Weights of a small GPT-style language model, trained from scratch on English Wikipedia.
Training: a variant of Muon for these matrices, 14832 steps.
MLP neurons of a small language model. Each row is named by its layer, matrix (gate and up: input weights) and neuron, and shows model dimensions 32-127. Each number is 500 + 40 x the weight over its row's rms, rounded and kept within 0 to 999. Numbers have three digits each. A neuron's up and down rows have the sign that makes its largest values positive.
A block is one neuron, or neurons of one layer that tend to fire together. Before each block is what it responds to, as a language model described it from the Wikipedia text at the highest values.

Description: Clause-linking conjunction after comma. Coordinating conjunctions right after a comma that closes a long clause or list item, mostly and, also but, including, while.
L5.gate28:476478492498553517505488465483483563443512479447439488465544533481521447508481518560462487517514452465521581458509585536551546547555497454428472453440478572509522436528510479557545474454432481472474498565449505508427420502446513494510550579482458480538532463433505541508505511480526544550
L5.up28:536534487532509512539463555505473510505482572426440478486597506544460473517490545595425519494482458584468582514510529559509574460576432495493514453423559500514467475504556517517506569532457538501468534608530534484522397497521495482566510516449464517553546493524514474465474479482481527534
L5.gate371:451482487478555451443440442551539518599520472462525437488472474491508469523544471438506557505498503527529476507529524537554514541524503509472542445472513470556514426597550458523509513475496481453454429537429497523459531562517501511483527480415531501509534492528502394475489529514482477519
L5.up371:580517521570469550386554466521481484500553443555489479552469538421465531560545472458475428458566514491486570479420443523535449487516476481527461514461509534513543458514516444537525533481517561460513505530493452490538535494510442499444533511499477532525474489520470511495505479507483518484
L5.gate404:526529507465503537430476458517532532480566566447529547508555494469521522576490477488444489560520580438612490489500472547582585513515482464537442450464570500468493482483537496470519507499497530516502461578534489492470505521490536476473527430476489481500491486507514570486521538484518479512
L5.up404:485505544530545482462449462452566514519424561439504446586441502433490453538445485484460513472482515445511501493507479555506531563489453432544535468391480530446403500513484468489459506429469472494542487524513517507497462421532534570442567531488471561485445432488499517515418508507553464537
L5.gate426:452512546477535515549476436483512421579459527464547502499485439509486489500482508521597517481542578442498525452566536558454526482538504521453516519514561511481459498508515539518478532452479461421515499528464465480534539534533449503445520498484512418493531466488517534555492564502486472517
L5.up426:507476509575536483527563480475475490387520493465464469506449430485523478472485491500452482471542507480526497421492511517510543483505466543466505479445495505453445524472499504522567547461506520548480487477510508508534506539515483462492411537423513466539555463454425470562467536532537477515

Description: Final list conjunction. The word and (sometimes or, or a semicolon) that introduces the last item of a list of names or things, as in "George Coe and Frank Coe".
L7.gate19:487479456466477479570426517578514552514463459530474564478518431470417500517507528444475467513464510491448563427506528473466485445496486476516523482514458552568482562535491519554545523423459554483585519533496517453559492530464417526535515477492542444539528451491522425558596500506487523512
L7.up19:422541554448537493544509588492502485515535565477451547543469532461532528510524497474531504533521477537485442556507535519543505505474491417501492509502600494532501515468531497442495492489501535484509533551497566471503489556521511517464527553458432460545553471484450459401497490511468435510
L7.gate30:545490517515414466436473551527451438503484533486532509527510550429549420492481597495551539514518492539437549556480447544498569403453487480580521514463477523475495506518500532496527484550494482537472539511510490510501475514548448511516339548510489534483565520527505440522535496497534547578
L7.up30:567503477543430451431491498452491425505513514493492505474498527508509450467486454479483527524549511477515553502499539553422481461404480487478485546462484494483559572418489480459457501502509446472501496475453512439485452465540357555564466478544516438441446548521488518486453483533535523490
L7.gate33:507506504490541485541481545500589465511493501510519447473447451425479539541564567500500500507558493458463457467506493481491472531498483583510567496418503509528450473486465401461444465546505477532478535495516457489526560476561460518534455488466497615518603509573492519443443489528468508442
L7.up33:529497499477451495489429518478452421515520574492544494488397502512508517529469483487567528482497501461538525551459460588499448495469530541512498433529496528505535448527396594491472446503524502500502494464510478518424506441439520546494520488471513458413525530486514438543548491524425480535
L7.gate52:517465516547504469511460510511492582494467478520464489579500480427551471547468456432501489516478479522557541507534475500506489550540482525432572515404537492508505581469546481527560604533501580430583491523498516505438519447502499514536511534419509501491522481506548516547516571513445492504
L7.up52:476575502483475572428481486455506407499531525435495456512535389489499456552512533532504466469514540542417506489536521503546524471483485494528475468537455466503537453529534594437494444517568480459484541514490486536599501496497492513589456461415555496554524468488474470506566516517492454481
L7.gate54:528455441498512552480589511487518487485464556463476491541507491495466496494501496502510584572572494482505545512532453511499518514538483514484498438498474486611570471462495498450526515453479545418469464531517465491490492372516439545563449514423533557519516444517546503492484570522509569508
L7.up54:552492511483517520493595460465551444444575497540482487460429475484454518488516466439499580526534414515493541584498469529491501466510479529514551489536520476469489562485496447447531492452471463510484506484412533547517474545509537516471556480474434503475461476559508582512511566506562477508
L7.gate61:543475536496437602432499553508529506550554477482521543497546528494469519535517547405519504530605469582494528448505437544519580521512519523499537461460511511540468508496376444455552549482538436456571534512406512469515511480538510535555471488534468441462535506521486524502535574511498541547
L7.up61:540490572479449517554552461468526453561485532504510521513547501558463470534476479506520528506536420484485440535469490529493475468427442494471502455400442432500447511472472473445484533451504533496495521446442501442467589504525501504484476558439426532514483570494469523553484546525480579518
L7.gate99:490468441504460516496514501467462514500580442579439468493483501485425475533531484515524519534429548458459562520566424557530547532458545502565491517420440495528438445512469470480555521558556546554462457484526487505555510451506508454503483443447469495455543490511529481510454388500476558559
L7.up99:497544474498515451526459496579499469426547508501484524555529468440502515522563500510523476588531532545461553515539465587506537501401543586509501499505513545503518525478487510464548555554487554560547582470565513491557514504497505538492440583446458499513488495574512448636475494521552486494
L7.gate114:458481465497469504558580553489462477520558458505490493537464391504470484546489491451469401489516537515548502512494472540502479510529510514540454491501547546506533392482540482479491492504537498495443544442550570485468494452486474479567515502477529493499513477481480490447494515455485452571
L7.up114:405502425417473441477535505545515515495471543459452519535574485499499440488496511545438483491505513479519503528484500556475483465451441513448514532449528506453431547493465421510515465518504567508537557541479515475436528543516468496510460537489452489467552472519409506541482511420506472498
L7.gate190:530485516468554610467453557473513435480503533464500504512523484558491453501497524497456497487564538510476482536437565522476529487509446528485518560487529540472440470462430425455554511442492563456502543442484443505512486455540566499502524498529529521565518464524506405521522468564420461496
L7.up190:525516482551530513527485481610497474518491494483509469497499473471546457487450475588518470500482530510460445528478447424512501525535446500515533500508480525501448526513456471467478458453550482431478538499567491484466496538459437491499475424480480473477466501447547479499523499432543468459
L7.gate200:488524503498468537384469510489503470464482549550503530506493502520577536542468420467550480523604496438531580532554503513428475529536479468507498496463497462496419525563457549556510497592456516568514529493521462540565489495503509606524464498478533548497438488529493520498439539619509494494
L7.up200:467499517450530539444515544454513525450500480523528429471451533523562482490467450499481451507491496441503522547481488492426533511470555516473517570466458497467446573529499444546580494495501484446486464463531554554461501500545558609539501453491427504554520455545517513428515492559601558456
L7.gate208:547497467535428435474570468482540509524490417518514475509414515493502454433524529503488485571465514511480521516443451527504560400512533517527515471488434422491486581572486549459520494505518556474521421405510482468545445487479483481449473521450539449464502531469488524513542517508553459556
L7.up208:595491465499423464500457464525527528572437480478501476506477573505496476490547442491486422506488544531515526451470439529565467499527475504528483533436532530500539447481539525518544515449499504556466496498493413551482491440528544563430474447460490486490532529477582538516495546494536489494
L7.gate222:629560502507494498461433493496501463493532539518455480607502558505478538479506467530501564546473547454458498470580475515483475588487496527534506543497548500488493557461500499545487528471457536537506447511510504465485520470448492517506534435453496520452445486515598517479483518546561518566
L7.up222:450473501522414458536485555532415539502575513562524520472520503450478555546497449501483473537531474512498551514462486515497495495493477559473579510580480544463447516535447512453511567526468436473570565533459480506468414440507474468516421511453505470450535419526585589476567501430516494481
L7.gate244:525520450498531557503502467538508511476457526549457524478574530504572480439490416495502487458514491457468438500495432494505472461522509518498562512461468549508469530581444516535465474574505526541555539488541439536484451469501523525477432518490460444516529446467529512578561499540573487554
L7.up244:467491466495491486505468501467548532488428485470470524454418546489463432476502565489515492509435410530481482491547490529537451496510488484522485457544444465547571506481418525483521567563487445507514457508423473550540436507467549482515461513559580508457513471500576487539529472471527402531
L7.gate354:452528554497556486481448546512530443498457513551498585623488575489554467528499473492457500546461505551517474432532523530494552453461512449469532432510463447565524531531468509535429588455468460521531467503414539456509425495535500502447438487477460530508536515435539498501528525494460535508
L7.up354:459502457595485450443522544531454552465480396515531529543574507456444555508508528488443513495487482424422569506500566498490561514465563578507510496490555457497499490398536509517465578514527526474529451511481527527522444485492509433436423572418508520500498517522517477495478522512522499518
L7.gate361:551452496565511480549492492494545485440476508545524484589499506464509541558428520427465524573511496498531512535488506537442491544542475546531543463451485480499470489584540484527542514468567497495533489431466507522454516422399582470523494497558530493526475487531597560556496579417447477556
L7.up361:505522569535534470500492545536529437500530470559519533421466480549484496421530475518481544524488508558504453429490526491485464581512453489528518522518462541474469490473471537506492467544519500563496510434477532509588547458503444527413496464520514598517525504568476464469514476513532494471
L7.gate411:455477505523476455514485521512451490479482461517480478474462437556559518464523493565449489515529514489433566577511556565532547476540499466498512483528483455488499556530549448506579520489482498397569486583459511464483573504565515522517536535478524554461550471492521398554514497477481468502
L7.up411:444512539577469438533503514422528542500573480482536470511524488542480540508509521503522479485467537520472500512539541479520497479504430486460482477469503489511500580504573501507525518522468510409533502473495458502491478503490560492415589515457561553522524480501515519460538524472605460538

Description: Causal/temporal connective words. Prepositions linking events causally or in time, strongest on "to" after "led" or "due", also after, during, following, until.
L7.gate18:510468479522461569529469459568511511447477510547507518481605473473534485446465473508525588496495482479517527452492476523434450503601417543524509454504524494496525554509585475506515498507504578525567464553516417528549469507535502443557426459429499448461487497547554514478540487464434510535
L7.up18:464487401511530518460531489559489523471533552480520497571435431453635478563539467543473511505563509532490475503552418508492557533553531535509496462494450560472485495486461539495472537467531556495530480551497509517455388496512456545465524593513539504441558505507461453491458480505470440494
L7.gate123:421449476512498530575506432526486423493457453462494489463517502508532462484530509561499461520512481506485424476458433442452499444505434467473478496455519506537534512511461459523566472463545522396455497512542417546467433517569480512493483525438528517419475508519564481505516480487428495494
L7.up123:453428445468435473535469554484513532441472492506474528486490446495513440522465527518517499517487462497470447424488542550528421468489438523521557508492548469422527553501511431515474444523551473438547476480499535448503505526533477442558434449502508539541529580559531526515550490530458509534
L7.gate130:521450524494489499500529504541431482464480441470487555528504479564526445498474571480516578471423425501485506546412537511543497466543495495462518505502498446559517616495562482473457410445575451461488591495537490572533481483538447462509404570561480509472492514550486450506528534491509584515
L7.up130:487423515453585553603493499497511498464532530365495471588500533529536513434496534565520511485575462446406521496525565504525481506553429557518516518488543448490513470486458522506474454481477411480491436454519491569510587515561505525484532554456564481430426453494452503527475504499497469448
L7.gate139:511412454473553485414451474514486498386513478524456504547486539536593541487594541472527516497501531501406559440529519525484435504502495484433434522499488479530508520478512464497445484485514469444524504489461528479516518495521448497506461433427424471518538477466499551506524534506549584537
L7.up139:422464479496519551401461539482502442525527512563544505486464510554534453469464509437540500474541446505498472472500552555420496596474476550479546550585509503540505508502447471476405491459522497486446509492592474560445480531487467474499512486519492491541519460428500524471478499498518515482
L7.gate192:474508470508437442519490497539533475464508509454505573467532510496486490541515502487408440447529469496530489434535529482486487520481457456465497483467491405534454537417539491496587489489546526496445523537553482486611484552549522554512555522469498544406445522517562477444537502462411473464
L7.up192:454502477438518461539489532526478537549457597478499527492501479526593477428431481517481427474453465512492503469521500541488537493460525445488443468539562479504435471464456494551523480468459558552508487521457446547517526498449479562462482534504481483453546445494531414590528508468451532498
L7.gate232:451501538469516507601445492487559506459482523527536547540489455449516518530448575487454468490492498502439565544475460565489537535564530481453510563449524546489486500515470462457439536461481552491510569533481546509485536523556520573480426533414474526561462453527633474485532489506508582464
L7.up232:507413523544525522556555518512474496498553488425502492541476488494469511502448432519495550489487418515513448506508503497479521494490464472428481500491534506548432534491430468513563515488482512503481492469576494464502541546479452537492495474471466586493472466450520518515489480429491456486
L7.gate261:514520461461529486519384515511551516502425529474538502506478460452559442520507566503481565538542561499490529466485517507507526480481507500485517588392487467564455498591512500506502444513509520517478539587491570511543519532562448540524489506555537594517519485496522466539522520515430508512
L7.up261:483476491446494467538460440501486551475473504422519444494509516507584511454522510542474513506493431588514484466461489479520493454446518446543494508422537485479412557578514506494488432596550536450425513524494445490574493457472494517557517501469537566550482460496530432534475616491454477506
L7.gate266:531561471493434524563467516589489482500513490528525471437527581506496551464535456490513441491557528502545508481418468494405453484525480518473537437499523479496537539543493507546474425523563530484555489484530477465515522511518524491468450559507463478477498439565543526522541568504440487480
L7.up266:552533469501529501466498490524501491494475482472458572489458487614483487470451508502472518525507509539549545500484470479483497519507506546474507502502477497520495481455523524562421444473488524505486538391525482520463614496461458498467538515453503521478441525500554460523530516493543457498
L7.gate324:485489400456503545496525480495492477386443520562518458525501518509505540509411474499422553479533454485473445503539557442535481631525483494502416526511514446529564522489485468464473502568473479391533464482533459462555478493476492459448515508447544569465496517468451516483480470507504522508
L7.up324:506492455506574492423478465548421541461529485548507501489443445514584550509482511536511429538551453381501498514464527434506468473472548507468535516551544464508447553551491543435467523498489428472522460486475504528543507478504499503527509521459494409445477536515478528506477518513553475499
L7.gate331:492488455458487529482490456494532472492521441514481506408427536519546418472486535520477469583593474485532560535539454515473459540531512482475447553547456467608479560485474489477465517499552520471495512495523545464439477562571518460474487528434473510584491508539532533528501505494513508418
L7.up331:462522498517579511498481467526482514455476525592500462477529479459550468447515482545501534438488538488494466474420560550538456498526522562521413489459507534485441458468470469561455464462472498484492492492443485500487534506515470445476530486448450424516425471494504466523511507481530466508
L7.gate333:516452456528511541423555493523493498455488522506475491547487452533461487521622494555445546436535517508501463567460538522475515549500527529433491518472499507478520549514463524449390437465522487438559490495459471487451522580585519579590521504507541530481459437508428488508509502497491560480
L7.up333:539443522520475444444507483530564543416469464517428365508521555515494498522440507431499478540497434521546440502518530524497464501493416468452545421499520475573593467506519540545445471445500478500477536501512442496537469464424535480537554495382497542502462488514544486529505499431484523433
L7.gate349:549507512498497456556441485438509454479487523473544498418491508436571466513468451485470522538472504469468502457561479517446496495514504479463532493565473585482524487525428548498473450548539507528603489501485554452463488490611542540531415553511517467509539507553516547538532492536504463574
L7.up349:545477421493514477590463509553537591549480496489470480502427494513580466482508535512510515469529531499498553489529484453400490485569557585566559510512540534488487507537508429500533541505516561524471469604530546449512497528487449540559493569531524476516464493475494501423523479457533492483
L7.gate364:493514534508485521518539432573432588454475536508504518471497593477541513448531584509443475400531469496532482438458454546516536499512510447448533524532408477506440458455504485472462500484501500453562543590518497429489512491561512487492484428499486535480506546519452458510466520452471519600
L7.up364:502534484535500530623498525548563420444492544529434444515517643473486490469485471506419507462443503511537564506475551453527511539456503526492478495512522448512527434532496505567472470522453480472487498537516471502510474495462507566541428498514582442471554564492468488535518530509547461461
L7.gate377:520473459511525494452462533505442431522560528464443428479511499506504535522528509447435505417509542468411466507534517494533420418550469510473494449478529538529487519502490473456458492430441470576606484417513449545549454512485464488484437525554454518507520480510502470500566448532474446563
L7.up377:434526598510482508455523470495477479539538444445476462531460466470489536504470521456403516520518549435517501483460528430463532484521427442491601508442450590502496550511433494482445467539480504479479514456562474458500495506507530498529514543500513466517492464523452468409512517459503471497
L7.gate494:470453487478476543529499483604468501511515542528534520504551542472497507561520468519546494543524506475482480489508476481503502529451442467429443476500472462482479511447515505560565455464491419488528471519550467574472475447416456505480555513439480493440510549533435477525503546495559485511
L7.up494:498449492519431450514388569508541499499473443488442549458555494404511467481505541483498495508457420517469492534516480446504505445518497485512510483504469578514480502533408430489472453561481530489552489480569528557576578429496484526436393541476513564506460466516450491457487449500438432453
L7.gate497:466475490424501470436543520434496501431508468529584437505485483479493462489574570472508437449513474488497428443481443506458504540489453477534497415467567452505502520506525550510455448460435489530520484487535501557538516489568571506491449571456505506476480486484543581467444528480488555556
L7.up497:555539492530413455481535512537465539557526465554482498529516550491528536448534485526523491495476508508511469509517533508576477539542474451568419471510640478529508492546510489559493499501497437475510432489509562504522511474504506511507448508454559459480488495533538570571461442497435587510

Description: Linking prepositions, mostly "of". Prepositions, mostly "of" and also "by", "to", "from", joining a head noun or verb to the name or phrase it introduces, as in "portrait of", "reign of", "hosted by".
L7.gate26:520444508536495444468453449470544496472517469529461493481484505470461468514517488490535494621497559578556531469558486466470435511573517536525449509490451466457500496461519543502603540458557484498464498546443538459553432489466457474525548413396470475506440515496562535455421511482474536572
L7.up26:459483436414490540520532465498471570442441521553523544542454537476522519502468422518479485485476550493516539454506480467509470544485531510475541551481428504489499488483462520480513467522524515534565509501540528531511438540554568564560478493508443474527491515477513486492537461530477542507
L7.gate72:469524439465391474486456534579561561515521545473509489531480498454503501474524547516500457541476590514535558565492451521489535477511538494561581486463548479480477478499517454422526497480502526455474501562496533480498544578479499484506432370429466561523448563493472491553483480521519491538
L7.up72:519534488558483515522523420451480576556514567514463534464533544501505524468502592449464467440512528506417460498503514511582395481493570539485585478519476500515479516568508540477497546563501533525515475549478493525563403557534520410451444446507470513529541505448474531458503497545481541609
L7.gate80:470500471507467509507480539559548449502455467485522529542591548455583418487568517415527465516459472506495445510493512418507448466533542468483545483457532501481502494509542438484509538543560461473464491528493554457509493504513499517484494516528541520444534508531469536513508471406541550522
L7.up80:522507448460479513454436482539546531561493573421516505502487557600524528486514510488508509493516511460518463517488514529501434527528477466485533490442447477445578527510506533509520475497525572600466434516531504450504524482474519465502540494480545551447485600523405521407460573522467446505
L7.gate96:433443506522456521513453545498478557539514426527431526573489525471510526514503504488536463407537495436525482477427529477497553447504501380512591495449598526563494514483415500499523449495485562519522468502525516508547535492501565459520500533445501493514484482483517396529519536504515495478
L7.up96:570487466467506431511559545452509494489517437440503439479489493456546527521459464505444456478443471522487512476489412520516461540519471528527549415517446522568485505482519490543505577505464585588533565520469511565440415446530471524549484499462446452507512489502505490567527532503489529538
L7.gate100:485485513522488471525499501514422439468456543556533531504481511567517492540444510482539517492508525514493572517537511485479482448563550452488447506495459502491453518519472523482525520559472533491542503477515511573560459433506516547475426469410456437491509509455534438556490530523457525550
L7.up100:558489455506548474536498553474509505547471463517477536461484462498488492486519567471465571489540546432502501511518485497537485498522519533563483466514521477529459523513457516570538464560523483469471512544472526549479503410430549547450468495406409469475468565474531440489459542522490512521
L7.gate105:530453423521465516467455510524427438566485446487553480631555538537550488550502531447447449551528557508502548576503508489474571465495509472474542463484445515406506522510462532487549448517515477434573545507430509564522480467507469469515510543478537487506526503513502462554552421491417514547
L7.up105:490601472530411449529498493492463470539512539525500512482454487537525510547570568557440524461454531473509555503494396561481477505545561454557490513489478498523563502490493489494445523580517445507515483456463533557506506495492450549499521527450475523457497552494543440453533483524553544517
L7.gate120:465518412527478483478484475499568538449549495516462531474433549525568445452485405529522539522466546395500528535524483480479534519493501460566518533538470543540545455517534515543562475473581559431525433542515478510481481503562533505523515446445481437474492497507457486491504456501433522548
L7.up120:472463440552503504501505408430505418553504528487492585443524469488456455538543494460512492481471524519552504568567459468464545527515496493467498476539491530432427463552527494451472450468539484559447556538554507502444513515476499501571516502467526439503491564519484462486542474524457452527
L7.gate132:489469523537512522531461474400501475583526467521483551561504501474457456543552465513514479470503503546537514495516504515497462532480511544528502464511487519499486533488510520485580461485518553465422520526521562495578525513440495476488502454353478448483504550549458451513507535545497544470
L7.up132:512481453447468503460491522555530475490454531471447541549526548456496485496500546534457503508497485569493503436486452501516485491507566508561503526541591419503475486500538578516517463550554555487483493532462523540524531461435489482472518469421508517481524549503532541471474476486508500515
L7.gate170:493488523445444506495539449477506604426475561480518511541452525436498542522505551489513482540461503543422454489559494471475480469395468477455503577432487486490494474446554520495509544524487507492463544541479508505536501466482441461489476441395465546516550464554514471501463427504579448532
L7.up170:556569519535520534466505473458570434476535436499526538499499518518501487453514490536462505527452558498538472553467516527484559482485500594504484472469517471472469497545501495487469366440569511450492493563398535413518514492514509456475520545493471473514508510539470525497489544515449499493
L7.gate245:585522570506442525433528516498523504494512409514476548511515482450521469462516508455459479494467483442445476504436485459456455417500520518549505479445535470508447509495504563549579524427476511541466494538471524421524504530540471539438451542502505486491513457498547524521540534562527529588
L7.up245:513482457544490470532493506580498560539513519525485485498409511499449462461475448547548450508410525515596434460483527511481496519484616516557539481510445488508519504511526486553449544465536506487524471496459410486547638534519393462566553532495497514531483495485536505553455513495567493516
L7.gate253:527495457519522536500503517537490491497501460450450527556483551402544474501449596484477577577575500585487508528558520437527533471497453491488460476444457462460553436559429470507500476493460524479512463475437494517489499449531460415472496557410498507476462506491496515462512533550410494494
L7.up253:492475449508462535473465515441430529452546572506553555563530555529527438565473549451557464539525548459581471491522409454503507457500486524486519465532535504523487514604518516542500486545497496503489581567486584564487422468465544460515515496535508495503542532489562545521467472476465494478
L7.gate313:477462492533465517509468492465529502532562436485415490496545468504484505428548491450450531499478470460465455553510529502520528491490484495527404535442490494539518522426517478485529464458520544509510468520466418456515464519484465490542497517465513502482484555550517560437475479508499576453
L7.up313:613444472515462467502482490496465519511416478514441401500516502487508557468365458529450526437495493552495493473455541483491611439542454540528467465467490461511487472507514470501506471470561599537519552507465566515546496478460466516490507525506537503428541433502564511518450493479498524513
L7.gate321:468565510530463521499500526490509399547444511511490520475609513492541515523560461509431561422586486518506478526534524433454441474560521511520542488593513510495543552541541542600489540532496515449544475472464546495539484486500503501542521577504521483441532521506443490467539490500518505532
L7.up321:493495471511502504465497435501500502497488498466538547447617548494504504488468451444482556493564456442478541489482495568501480435503588494544423456537476428439501417523518519556474449482524464460443528491481488522493537473492512504442563480458445546478476487454525491523458522499457588505
L7.gate334:533548490509494500465477465451503458489424503437576509457452552475467468484471538436536519454526449501433469498560537476454510420443487436540519524573524425560517487484504467574504418493457469560545506422437548539456521524548425490483518475441499498487521412508534506535531508491526539540
L7.up334:525543539557487471456503448532416498516483528443489454475584542430478494585502478508521520512511454516519518563493472492487548445452478535553490518462517414476558475455476492497504495520576408486446466481522540575458450459491467510528558531433469506453521567528497567555473468459522455548
L7.gate450:478460465488483525523401515548516511462516505538476486517497442478462529538458497501579511586527456472569445435514516475508519555530513533524531499396527455539442524524499512418502499445501501467474476484462525565542459507460557529524451484413489454489402555465501465485480531492508497515
L7.up450:498512477490479521521491466501475448525514580537450487499487481459502491480533485454563466523506485476540452506541489462493526521548505457522478374464494519472470513451484507456485505457454444433513537515484545476610458471513562529520493460466448446517519545475518472504452438449502535503
L7.gate480:565455475463527553478472451450564512512408506475498500507511508522471500478461477515532496497554449514490432550475446523448463457553483561553576518475516427474550552554568587454484432461559578505397467436517516559531548507447504492486503554443482574485546500492476460472568402489529474507
L7.up480:553432551439554551460500495470429492479516488533459615480496503506539549494483528535498446460501413504563529527455477507510482470416490533480493480472563435555487535501416481444462519560567541562497466465498512492538483555514540507537524570485483537480493519508510561462525594515495491509

Description: Sentence-opening prepositional words. Prepositions and adverbials that begin a new sentence or paragraph, often after a line break or heading, as in "In", "After", "With", "Until", "Like the".
L8.gate511:549502490496501497500398495545502509532522553523493485477423451449443472586500506562450496485511524441560502441415539503580536498478466478462455555481496483490437498501545428505508470447455562503590457482495468517488531524495522513532461636510502517456554536502562536510508502526460433511
L8.up511:471527502498512547444511507532526489544500579489446486575496502499455420511456446495484508470488450443550452559490484391548530479487497537504499478468426491489470511554543544571520505471498522553518458535448520476527492490525568512506534479535512556489492476544524463499464470517499482496

Description: Coordinating conjunction "and". Fires on "and" (sometimes "&", "or", "but") joining two words or phrases, e.g. Fine and Performing, Hindu and Jain, Film & Television.
L8.gate495:572482488472540506483522526474561531443488540495489439530466463486489475608480487515505515494564498466541542476552525507477549510568476485444429518486512524555474582496568504546518562464459527474515527469500440471493557444484472479525511545451482535528542453522517458451514564433475530573
L8.up495:545428556538518435519512546478499518414492480491484523499503447529502511503539481431430454525509426449504498538557477533558487503497413477472493488595488473468505523519490468483559517533558534459526513576495440542451455488551476544454524553441449550503541437459533536481542536492508502536

Description: Cause/sequence prepositions. Prepositions that close multiword connectives linking an event to its cause or timing, such as due to, as a result of, following, led to.
L5.gate5:519490419504476509537432457553542466464488474531497543538582498538519471454424567538546540593494468485443493500539515491473472571486427560525530433565485437490541504478508534516461472450475474509540533530507446493439464540379570515492460511505499486429526462492526529448521446511562484469
L5.up5:468481502561572467491471444531589443524515579492531469580502500565511501502500535500550543522504501553494517541529492516489469475417519498445511523544554427512453414505474478472489499472478456431477550501538516497521460521490496516446539488395479506520473532528572593532546521495497535464
L5.gate176:459519567536553514449536483516501504461538460538473554540566502525504499491416440521482569484501446422464461552542511408505496492448456539517519551447506518523514521530366479499516556563493486424502434531489451499475449519452489455469506490400470475517516517580494547481557492427507411498
L5.up176:582415395474563529477501400535563436529499559460534563555511503490481483483589443537470486481508476458461411469468458533521536477516546526431514499493453477512435482569518438481485552469494522471480465572497519462540457515510492592476501503560569480506511475514497445555535469513468453530
L5.gate183:481483534506520523486516454491481474484437588489467557549515532499528472526551609528470516473472505585485516547516522545520481455499469531509534480489510516440534479507413476481491491417535501524458528512569440517516510476509503494476514546504490467515539430493579537482503455486537502491
L5.up183:498475418570499456473466479485431568506445462548448463512507580499491421470436493502527476458532496518574538448544554537515512497508481499489490431481476470547545559522506493495561453400464594544446445552494460573517463483499565557519539443517488421488497496438542518470509505501500448474
L5.gate349:435481490445431528429461498523491478551475472558527512527486558538570462528494460464504562459553499471458521506484519484403511526501484505470569539499459541467500514588553475500468540509491535446549461459541486512477527551499535474477519495530416423439646468524448504497601420460463456475
L5.up349:478509460411497499484409514577414539489482497538436481487518528502523475474443460438535505476503508473544501497528497431463502532487528477448521474503498578521544408562506484496497532445481432474543421569525477492443508519432548480508581479495482550453618456543494490585503561475489458456